MLP neurons of a small language model. Each row is named by its layer, matrix (down: output weights) and neuron, and shows model dimensions 128-255. Each number is 500 + 25 x the weight over its row's rms, rounded and kept within 0 to 999. Numbers have three digits each. A neuron's up and down rows have the sign that makes its largest values positive.
A block is one neuron, or neurons of one layer that tend to fire together. After each block is what it responds to, as a language model described it from the Wikipedia text at the highest values.

L6.down1008:506476508497545515514480492516481538473491470528467501488473533519470477534520548544502530472508477518515507499507510503461505541482550482477510527479490451515492514494481547478556524469508479490490486486517503511534499545523535491493480545525465497496513449513536497502491558536542515521520497531501490494525477534523497486536532509521500503541463466526457537516457540507461479515491
Quantity words and numerals. Number words and quantifiers such as all, one, two, four, only, often after the or as, including when they begin longer words (allocated, alloys, Four).

L4.down239:499510468468492536502504491494492450484507483524490497466483510503475528538512460490454498490519472495468504515518504521476496498526448511494516508486490504479455534519508488495443515524487509459482513490453496491490541484458539522544491502553493492511484476484474495526485470558509487491523534502529466491496503489469505541524464508482470464478556518515508455494496510512516488529482
L4.down837:520483541502489491524492515471523471493528452554505533487495490510509499531509496551461477495513496529483489468507498520471528490442461518503477492503541525497496530443523505474503500436487489477481503492496523527484497508461476529545514505545532515511518517502481503547479507544437503500515475509476549523528492497450559489533467510501487463517524467475500530525534567523517494501486
L4.down1500:505459565519519498544447470502510517505526477482463519445503479509415489474490510508508499475508441483487522520501489462403503474479487502518461457475495481486507477543471543451493488507474491494512477495459519517461482491508470493504498488538461489508506515512484485527486507530489538511425512471452504500455521506499510495498448494473452500458481493490494489505510497535472500536497
L4.down1516:497499533544483483505461483517530561552479527484452511447534472525481528505504470511459526539493510469506512479513516488468496490498467489512495527538496490522513520497562508465501540550480494469472455531532504534501510511474519486495543520534506489488483520532475518502471506514518481511463483468489531496516485529481498529496494496510484490504484484489519502517533493489497496485510
Digits after number separators. Two-digit groups after a colon, comma or decimal point, mostly track lengths and vote counts in tables (3:29, 4,440, 12.89); also of in one of.

L3.down140:463510505507562476457483525488491483529517494485462486510458496473481512470552476454502537511506509499484495461508488491554497446527471501514464516476490530535495468501516508459485524498487499499489474473513453513479485528491544490497487529505487538501473555476475538484472505466531492486519472470478525521534537486510509499449490467463513484506521521509482484507520468506512518514472
L3.down305:492478530489521482513489457527513481459476501491507502483534493492490475525489520480511489479520489534486498506484523494448515472468505495522481508512504495504500525479507525503470503477540505530496533498536508503507504465501544499499456509504497493530532562470532532486522494511496506497514553488532493503546535485570487509452526510498511537512467539546495528534440485501514504489498
L3.down700:485497527470502510519513513467472518517529502517522481440471505521460493485503471512469547514493466505525493489483505500511514518490498521477478474507460499509456502522488497486488573512522491454511472531473483469522460477503469499473522529528501500459457516537492492514501500502536443496504549514464506494549491510515490491471462517503512484497563488482511479449491487534462499492529
L3.down1041:521462567478468520465498519509472454501502487492482479468489487474517515506508506459518487511547529531465496492513482491517433530521508539522477533508518517486459453482485490465431484518492515488508519476465443474571516473487511533492491500530474485457508521450495454523481517565527495473473496462515497525510543570509504495506473513472531508520514521498459518497529496468487518525511
Word-initial capitalized fragments. Fires on the first piece of a word split into several tokens, often capitalized and just before a suffix, as in As(cent), Roman(ia), Sc(arborough), Ser(bia), sc(ored); also on sentence-opening "As" in "As an officer".

L3.down233:509493535452489522515510548496541462505489474505512508491544466498552547556492499493473493527486521496527476479490518507558515531502486470444515479490480528509519518523533494531484470471502493513508497527511488481514541509494481478498489447503461501527511491532475505482522511482536467528545506467485525482477522496527509500483533544483521510515534532546498440469507526497483540492480
L3.down909:536476523523500523543464513527520519511476507509488529480499521516532519474497490497490524500495494512477508505476508520531501530503499484507508523493514475484451519505472474511477506470474461528501496551478531503557492481460489549507488487511545456503501509525495474472486492497456510494506488491512499480497495549481518513496462487481527520539494526524508465532477484450456503510508
L3.down1387:497486577487528529519515467461510508515490513505507493462515484501519545493505503466505514511494516526482502493539517470461479474484503496446505522480481501483443518499501506505440485522534519454493510505479492516505505466520486456495508483477491533449530496495483541508495493479493508528493468535517508508481498519465509514546481537537488513477531560496522505513481488439499512475507
L3.down1417:490521513472513551511521527506512452449535467480494506482517507469497502490467482502543499504504534520494480486463499469420459482481540499525529457510498519479511506517509447474499428533478489478502535529561498503524487509494510503523473499563497517520489505476491488530489507515477473502507484521525503465480461466479503493452516470472495477512483470488470539507492526501490492514529
Final digit of numbers. Last digit or token completing a multi-digit number, mostly in tables of election results and statistics, e.g. 2,71|9, 52|6, 20|16; sometimes word endings.

L4.down110:516530564455494484503543501509497560494518526529495501493532537544443487528486466480485519483449511531554510513471482513517489497512524492476446529533475531501496463489472512484458504515479505466463510474497543486473499531460474508523487484518513498504480455464483534522460478447493502527575460516546521481493465508496492524496467476479523494507516497510497527494521506500546496510528
L4.down222:519508529506514489471522495505462527492472490529503511507504507559394512516511504485464514509474502512525474502459517521579488490504500510526504545519499509511482478511434505482496484510534512533471487486494506497481478532472520517512484495510502494543478530496496516506511493453517492468535459499515507498508495505516509488501457483501508505513538483539476490502537512494511541483486
L4.down662:530511500522500504517533529557496531502474505495488520515522464518559507546454486536505507496478475494488554538514490510512493526489516540510522523518519479535468482463497464457531532486498450492514488528504493492483495478501532497503513508560486511519478535480466493496481502497489547508503502493535471527502493488470468482490473501450535553499499537514502487481506524510485523490492
L4.down1487:506493552413499514527530502501507465495498517500504507517517506505457496468534504471534538505497519527516454529532491531445474547497518485501499499513508485478468493476446530507505532482480484514458495530492492473512511504483525541503517505481491498497518472459517492497505483545455523491531551515506463485493493500488452492538494500533494488554503499518461457519525495487504543500481
Sentence- and section-opening "In". Fires mainly on "In" starting a sentence, heading or list item, e.g. "In office" in infoboxes, "In 1924", "In England"; also header markers.

L4.down56:524495540513471524461513511468467478461490490502494506496501537515485501517475521533498517501492514508532499503516502506441507507464525514485529540517499502488500503537545525490446540499518487490475497512541502494468486526526440487547467554465517480504490494484452566515486487493518512539522468510514503484532532456515514482525503519515520472528492525472541512503527483491549466495525
L4.down474:509516535493517488484505480526477488515519489480519528489460509513487537493475506499532533486476509520540485474555515527426501478556491487509574496483491476510459519509481547518497484481520463487509501511534505483502493492488511499466498493520493480538540449469469519466498516518521558516506503502505449522474520491532517499472549512495509524460520509540472475523501473488499543482541
L4.down1033:484485521483501479497491535456476466527519487497493512505520513492474541499504482442506489474482501503499503463487484492438497521475503498495504481524505484509514517506522494482521458507531492479471524432477499497496550494485486530515466515476458476520503467478518477502492572501489486481520511508535511452531515478453505542485512473508500541490467505500474550479452486462469484500471
L4.down1477:519509500482450507494496485453505497481477492530488506478555457513519491518456474495513490512472519534491497482493528511522519512444505501455503468495484526493573530487507529475489467469492482543491499456489493523513541532494494520525489487482515477499492490457488465534512487492525506481501516485477535492534474501507492474521509458469455489562521575514499539465471518490525493505467
Credits and roles separators. Separators (|, –, commas) after names or titles in music/film credit lists and tables, plus role words like produc, play, record.

L3.down156:488496521480497525481496467462506520515477557497514521501513470508466499507513511518467494503471514467480524517506519477459539480520476502534531541488515476473492560496456522515514484489557533523473501509493456519489490453481517491503508509510522488521521484506498587491522498514512530491528503460531554559527523469509521545508478499512530542513460466525481490473458534487420510491496
L3.down448:536511504508505503491461467531529489486475467518499462559499486454523493512427473508453497502488518488478505469462477477487482510507504513486503479518538457530474559473542503503489483524467503471451459496476519508523498495488510490564538498519495504520530449504485496504533512484510441545495529479526508487494498506519516512502504463512514519521513518492493522486469519522493491463496
L3.down538:479494494535477526513540495477488505497500495495533500532455512484490547514475542497516506507477532512486512476476481526522467484521550471492523538543482493483522542480474494524506464497507514464469476448532500530513485498547523457527515485492474481550507510480514499498476476472463516513504421464544546490435562558492536495469473495516506505485472494467516550484541513484494545490466
L3.down901:522513497505499499480513498512475494494519519492515491484476461506527490488471502496481521508532498497502449508496498505494465496489488451455509530546505476502489539491505531502490503494466485457463486471498568517523479501491467488485504489479544512463500470515507547523520513503521521536514513510501524478468473521469475486532549478510513514445504509522505477499552467462509476524497
Digits after colon/decimal. Two-digit number pieces after a colon, period or plus sign in track listings and data tables, such as 7:15 and 6:42 in song times or 18.17 m; a few scattered word pieces.

L4.down752:477540555485510470485481490515491487481508530467496469489463508511463507471528489497494545460471498521488526493531507476484489525535478487525488477491452533515504516498480463475453515498496521507467492531482458486464522505547474525479493516499491498482471522499526525467492487490538473510533519483504458556481490493492499476505510499471513519502481497514464442498514501465526497530502
L4.down822:462493503495497457463488499505494497522507500477515493513494514469451493465503493516479490507544496475480507501475531487494509500511467507472508514519523547481502479467449533486499504488520555484481482476533484514477473546515498453507478473497515529510518574490540489482471507508506501533519479471494507508452452447474497488479499450482522516510528544482459497519514505492494485498500
L4.down842:483493594497521459493483519492485493508513500512487517546502472528475473521538496513526496498492501509492519465525529501468483526498487479458526504512489481496505485453498538469540541482467509464500528461514461522478483495541528481526537484510488519495525547498525461500523512506506517489577511509474487507459510474472514466449514465484526491518498484518475480511508507478477505491503
L4.down1344:470516537500533516488466515517494495513542496517489484507528475518503512499490509532513535518507527535459541517568457482443531530491479553507461493507496476478451490503514487524517468522512467488478513455528482528501524489526516517500496521493499520507480507481480478527463509441469486467507454482514463513513525500503512508488491486516544467526475463502530481532487522525512489510505
Word-opening stems, especially "met". Opening pieces of longer words, mostly met (met-al, met-hod, Met-acritic, met-er), plus cent, manag, writ, and the verb met.

L6.down268:506486455503476486516527489464489494508474504532540465494445465509555566467493524536469482509520507505550463526520495498531486498459561506491506480495524508502489465491500518484502519445510491502486508532503478513489471500493521511513508515482509509530532555521519499499462473469522523511446515498503521540552550519472499508498494508501453480539470488476470510482504488465485496498488
Word-final pieces of split tokens. Completing pieces of multi-token words and numbers, especially final digits of vote counts in election tables (13,20|1), plus suffixes like -ing, -est.

L3.down46:477531518490535533507494484453486450514512507487499534489446499513515517458457526545477481452468467527516541509490526453531493477521493534492519460494491521476455501472474526450548481506574507474503526530500512495514465501506499494487488516502477520525458467495484522472476495504508573477503490528495496523467482490508518513530564463510528504485500521488540483530489472480483521503507
L3.down477:493499504513482515482495499569490472520495482479515514551478467511543485495517496492501533474491497471490508476476521483535501488472514465470482537515517506521464482548514496512482468497515475515508517454490543553532530521511517526538501506461505533490534524567470510494526499473541461486526509509470497530527465548482473484505500462507519459533503527489502503458495491505514467492494
L3.down708:481504480498497517509540450455527465529516491504495489540477487493490518480484534473502506485490497469513499468461513505461498507502495477522504546502526508508472479552557488517547485466510481472476507530498507504513513483484493503510520460527512517504483532510464467484525474491501540505499476546542520497524500447535503538482498505501501492486529502535490523496528500516452512511531
L3.down1342:491519482486503470507481497516495501535464527469485511494533490533463485445535476521489487474486499513509500507490493495504478519520516515503521470496534465498501531511491488511508546542473444438473481522457506487520523491518497467454504493484477487506556495505512567485460472574508493514500482498503550514494500470494525548458484506504527484498472522518518482495491530492486519482502
Structured-entry line starts. Line breaks and first tokens of new entries in lists, tables and infoboxes, like "He" in Height or Heart, plus sentence-opening "He".

L3.down1281:486527475488492506492483492523511520481504555558513533524484515498497488512526495511490518471534489494479480497497446469538527468514448464492485491507506505469473479529567487463473533506498520491509525510481491494481515536471494502465531503506498501511507506478507532486511509445502498529530513452474525514476502467501506510470498496532467489484519494551509541470500501496502502467506
L3.down1286:449467482507482506474549499511510501526453503572505511477490456545514521518510494510521505478499505481485479506514494507442483519453478496483507528461515482459480524509485528495499511497467509470488492489458476485481541482513441442519522515513498476522527461547483552500476462561502492508514514504500493499509523513485473514447490525486495482493501452478481553507501543502486462487446
L3.down1354:491515547499515477491507498518477453486529540485497513514536496500442505458513507494513501492458488502485527466559520470497465509564515526452492528516510541502527504500485520493502485482496493480489498486533494451498494478502521462491507471478566501545444485495528498500459568487505501498524483475508480534487497510536458453513529515532449469522523497472546529474496506515506465482542
L3.down1423:489511489472492488489520483510474501495483480526510511498514531534469496504551504484508507510501520503491471516501504515546483487452495484504522556526445524477529500536442529509481489476511505548517476478499498486500493465480538502525519506479530490506501512476508532489442523535541497489487485537452508479460539552515503495460454508474504462494535496527492482493554522455490514482446
Sentence-initial "In". Capitalized "In" (also "On") opening a new sentence or paragraph, usually before a date, as in "In 1935," or "On 5 February"; weaker on bare numbers like 50 and 30.

L6.down776:475545485517526456515486508475481493479503557541480468514460547492531487518451484457480483513509502506499511478471477477536488524479520505464478510455500488481486497510467576486488493509585471526497497494488502501503503509492476484476500513483519496483488503467512467529509546502525498486503498512454535496504513526504526557518479520533489516512508505501483500450532535502499513535473
In / in word pieces. The piece "in", either as sentence-initial "In" before a year (In 1999) or inside words (including, diminished, ninety), plus other mid-word fragments.

L6.down273:482467492572487480531525504522493557494482488526534518499486531500429484513514493507492496457517517505531510490455508499528510478504502525526487522523479520496522501528507507506499521531470528474490523478486528504514492472507507535493485486509469447517522480499493462463484461470491487472511500516459492464497479484498532538523456495510483498502503564481479535492490476504538498518465
Year endings and table delimiters. Second digit-pair of years split as 20|20 or 19|64, plus pipes or slashes right after numbers in tables and career lists (61 |, 91 /).

L4.down706:473471533462512470498512547521473474457497505474505507539482541476522515513549504461486470514483501466478467497534532476565502504494530526485495507472505505457499487500545512499527497531513495491521508486487508499499484537523503523455526534525498484526484507494478501488523552508485501450511457531533471446540545481513514501511520520482453478450539460527478462496515523508499535527493
L4.down1004:513478536515493474497551513501519515473479557499507495478462519511488521468455453504530503490494483494486505474525536459479477542475506498482512473500499529528523521502481531469511502514481482501515488500516514535470553485561483496533495538552521511513532487502538498480504455490509508509468506503456531484506499525494524515477465502463485522471523482485479490530432507519483495476471
L4.down1378:482479526486510484497516531508509518516470516480537499537533503458508484535487474485486561512480514491483524547494504486414488564485531494495466504459523487488501517497485513501512510484555481483513494481514514517518511489553488479491526469532465483488498449521495538510490485541486494508516471465488513513530521528524514557495438518493500506487521494489516487526546527513519486460500
L4.down1382:479470590480535473545478517504479512500497522521511476514521522493455526502492519476506500505472501521529486519503510501396505458503473492497489472429497468489495452482515517502500496507458520488470521521529507497464549491495504517474477533470503529482481490524462495528497502504451500507476506517526528457528505492498460505494451484493471483452521481485532451492506495493463475496501
Year final digits. The last two digits of a four-digit year after the century piece (19, 20, 18), usually in dated statements like "In 2019," or "On 6 November 2018,".

L6.down1415:474506449486542509537442485526460492472487497500528486533474520585495558470494483517492484510508481502458471422490481556535497499525500481520488453541497480492480516478474527500494546479496476511480473521504499516504490493502518496532469509504525499505463483503535466495492476482474508494471482494508493511495481466534483464561488544496475559498519489491481483455515482475513453463477
Mid-word fragments and time colons. Mid-word subword pieces, especially "red" in credits/uncredited, and the colon inside clock times like 7:00 p.m., 2:00, 4:30.

L3.down1077:452489533503523512486552502485469494495495487499509517465538520528481518519463523529532498502482557518528548414483517507465448474504524511488478524508507521509519530492491491557515474508519452536492543474460487519534515479506508549517499465497526498511517503466482460517530508500504506519501475500498521470477476491463467476534517502487515479494481509443474536492472501516452478518472
L3.down1185:482493538503492514472539477500491521505496470488477524465521474520462540508493506560506491502487519541508527488500505508417472482499517513509463513500477511528524487520477496523507458509503435530530483460486476484529489511527512507540487470501518474493493486458473504517526532486503496508490505484540492467513486495497506473526512491510514476482502495465459522546466524472497494480476
L3.down1270:498494503507520500488507533506475488535471449497470497518492479493501497543466457495550502519515487538498520524454479530513468500499525485482510502509507482511502513485511512507479450487521436490494484474490497504500511437533497500523510509472480499514497545491546452460496531441488491496523512495483498430442533433483514469526486499499522494476498468517515542480467498521484564472513
L3.down1362:491446477538514507522554506508469501494473461496549483455498496502488533515528501531506482512488479452501534512466526488488471451505536549504495517499515514521506523523525476503456469488502505483499470516504447480520502478463499534485495499509506478501518480501509474479511483463495526542501482483482472455510491498480477463531535505452474520480499500539510487511514490458501513534470
Quantity words before nouns. Number and quantifier words starting a noun phrase, such as two, all, both, several, many, especially "Side two" and "Disc two" in track listings.

L4.down94:513484555526469503497491513476500517520456506543523532468534507510463528490480506467499518514504509503493419490517520481450491500533483488497520498475504497445477511486509519510462470536542485485521512553509509550549506538510491510488486465548507507539498547549450508494545521518474506489487528502492504495503461511517493512477511526511447488508513564495505468489475526466497497508514
L4.down334:522517447478473485458477507546493486491515519492524496504490528538511511455468491443486501542481500472499471499500512543539472502498558469480539486471531513529480485500517461524505462498485461495505529523496466551515522508525492495506502493480489511449505540477456476477490483458566472505463507520504525481492510527473478473508550470504492486484471508509496484477472499509482511520507
L4.down564:506521574530559443497493459501525542484543502539510490475546500475470506503503494462510499542498527477523508486515445464447480469489501495467522519478500551498516500514541497501525475500464488449500500533508486523511492504505511483511522498481502510513481485503509515484482487535549474478469496520506511500500505520478477498522510529507442492491483496494508494514502498526490526457491
L4.down1281:491470512494537505547496511484479497475527483517437486499483496461534492491491438474512510549475534492454506513516473495491499480516511490481529453510512541532455536516514481501507491466485505443523492528499499518507488446459508524538485497500522457492525516503497534479497489499524483511529533491499464459475467484465523481517523500481480499500532481511535449510487534507455511529484
Final digits in statistics. Last digit of a number in tables and census text, often after a decimal point or comma, as in 90.8, 2,719, 46.8%.

L3.down386:493481476475475517463511495533547457542509511452484493487510491463502479523462464502470466459484536547446565513529544531481549488504466492505532533452493492557514509489537488470514526488480485502507511484544484476488468478480463468477461485529472510498517459482498547508468530529502489517553497490510511510509457468514504492441503467492488468508482525470484515519499484510545476508504
L3.down959:488518551536447494500522499518564495520491497495460493498449518485506481508518485506533526507508500485450556471482499491563523488491541477482477503448528473527511509537524500462421560489488492506522490502445475487541477517488523482496488506514513483479498486541481534480519483447456509471519519513500497525476490518492485499497496507488516519490497508524516484554523473458524490493505
L3.down1175:485488527479506506501460506501531475522488501462531476507505473542508540485526439485499542494506500514522521498506475512496522480544476496537503510479477448473542486536481522488540473489521499481491522443524490506513443523481478488483473483477501519503495554520509515517512493486494535508451451461470504504509517484498487486515487526526478508534500502517461482477522504491481506534524
L3.down1352:547510553506478504475505488502508510458505455495500521477508492539473486484476491507514449499486530522441527508540492511517526505488526477490521515546549490543489508512503486490469522511553507524491492520465490502495474526470498487514462465503470555526482509495428482499525512481469511514527543500470488487457510504515514520476503466462485537477465511455498488513506518514503519502496
Track-length time colons. Mostly the colon between minutes and seconds in durations in album track-listing tables (3:14, 2:25); weaker hits on table pipes, commas and odd word pieces.

L6.down1153:456469467517474518530495535522476528480474437538513523469451496552507478558508488495490484487509520476495514489537519477471560456504475524464439519480507503445516502508491508512478501471500505519460481494475487459496472533495504467493499497473514506487516493510512484514545491497497449473490478485498513483468506491503477505503501498501440510496535519468490490500454519503538451553498
Music track times, charts. Mostly in music articles: seconds digits of track lengths (6:42, 4:41), prepositions before charts (on the UK Singles Chart), and table or quote ends.

L3.down492:501508512467466443544473527471490535458471498475515516482501522448517515481477516504535510506512552465508487511488548498576464502468506502519458465540521514461493513514499505463487492482503509511491506479523505508522461538479502521493510502520511531452546451480483442503507495512470538520490495493451447459508466534493486508500519528504497464507488485456514489443506468495475493496536
L3.down833:527517472504484494453473499463559484486470469531449516499528500498494508499520525470490521469528534504510498562514504503548435489516530548527492514471518500503494457499516535464494501497479503484513491491496506503530530500512522532484521525468494484543498551509509526508530485490478494506541517445501518499527538505515494509447470513442513508511478510507497532482484515519531491447459
L3.down922:536516604442503482584473513466478486499477516518467509521514503498482515515511504474532495490471484497511478474493471501513506508493548492484515558506502544473505542502498541482540495499491514457484500500525502502498511453497489513518498552525505480468532505477506532450507530526490509484515544471527493488527520506488504500478471526490414480473529481510514508582482508477483524516527
L3.down1051:533482512478515498481466502506531529506489461509461499544521477547435507520505519512492430434486503485532474504505493473536469508533536514503486507469535522488503496503515536484465481514490518496514507516466511499505530489552490488489496501517534508529515433498488482492478517486490514497513494508537479481489527531490492557504486478458443460503495511475516484506460504523485541444470
Year last two digits. Final two-digit piece of four-digit years after 20 or 19, especially in career lists and dates, such as 20|05, 19|81, 20|15.

L4.down253:500501456503499497515543483520515477515497518524515459493512492499535479492491484492546498493489526520478517527486500478518461525489516533533512485540495536526503467458519488491502440528454505492508467504515541534504507522485504487455492488522496503517462525505502512531483486577523527513480486563470506535471481528482505490503534498482512475474487519552472501516478567511473531458482
L4.down1264:535486522497489515508463500461503511492505493444463471478562487457539488543502490447495538528455484529490487478500501488462509495492526503553512484527523478532525488478511513478500470524474502466534508468508475471515444478479513517494502441493510477497535481499481507448466543487522472451471498464486534468489491544496536535510498496468489464508542464520508507530475519486478522504474
L4.down1282:461492580504522537524532465489482482476533467498512499489489490492512497442481515519534542481505525519450486456510488507399442505435515501503507513490517500442488505472468498501526467516513515465463508506485505528500486502556458495501480479490504527525457458491539511510513517507516480515525484462460553506533475499505489514534545511498504502526493515447484507476488487459489505550464
L4.down1313:496488556476501503485489443494510491504495454478509546557519535512495530534504520533514491506483478479493448508506528491428476508497503512503531542492483548522539487476500508483531533494563514530501480483500507534510496512516520509493505511540499513498486536487518519500514542485526486523490498496502535501537501466515498529508517501474519431486503521484508496503469531549504480455484
Numbers in statistical text. Number tokens, often digit pieces within larger figures, in census, poll and election statistics, such as 34.5%, age 18, 1,961; weaker on scattered words like two and and.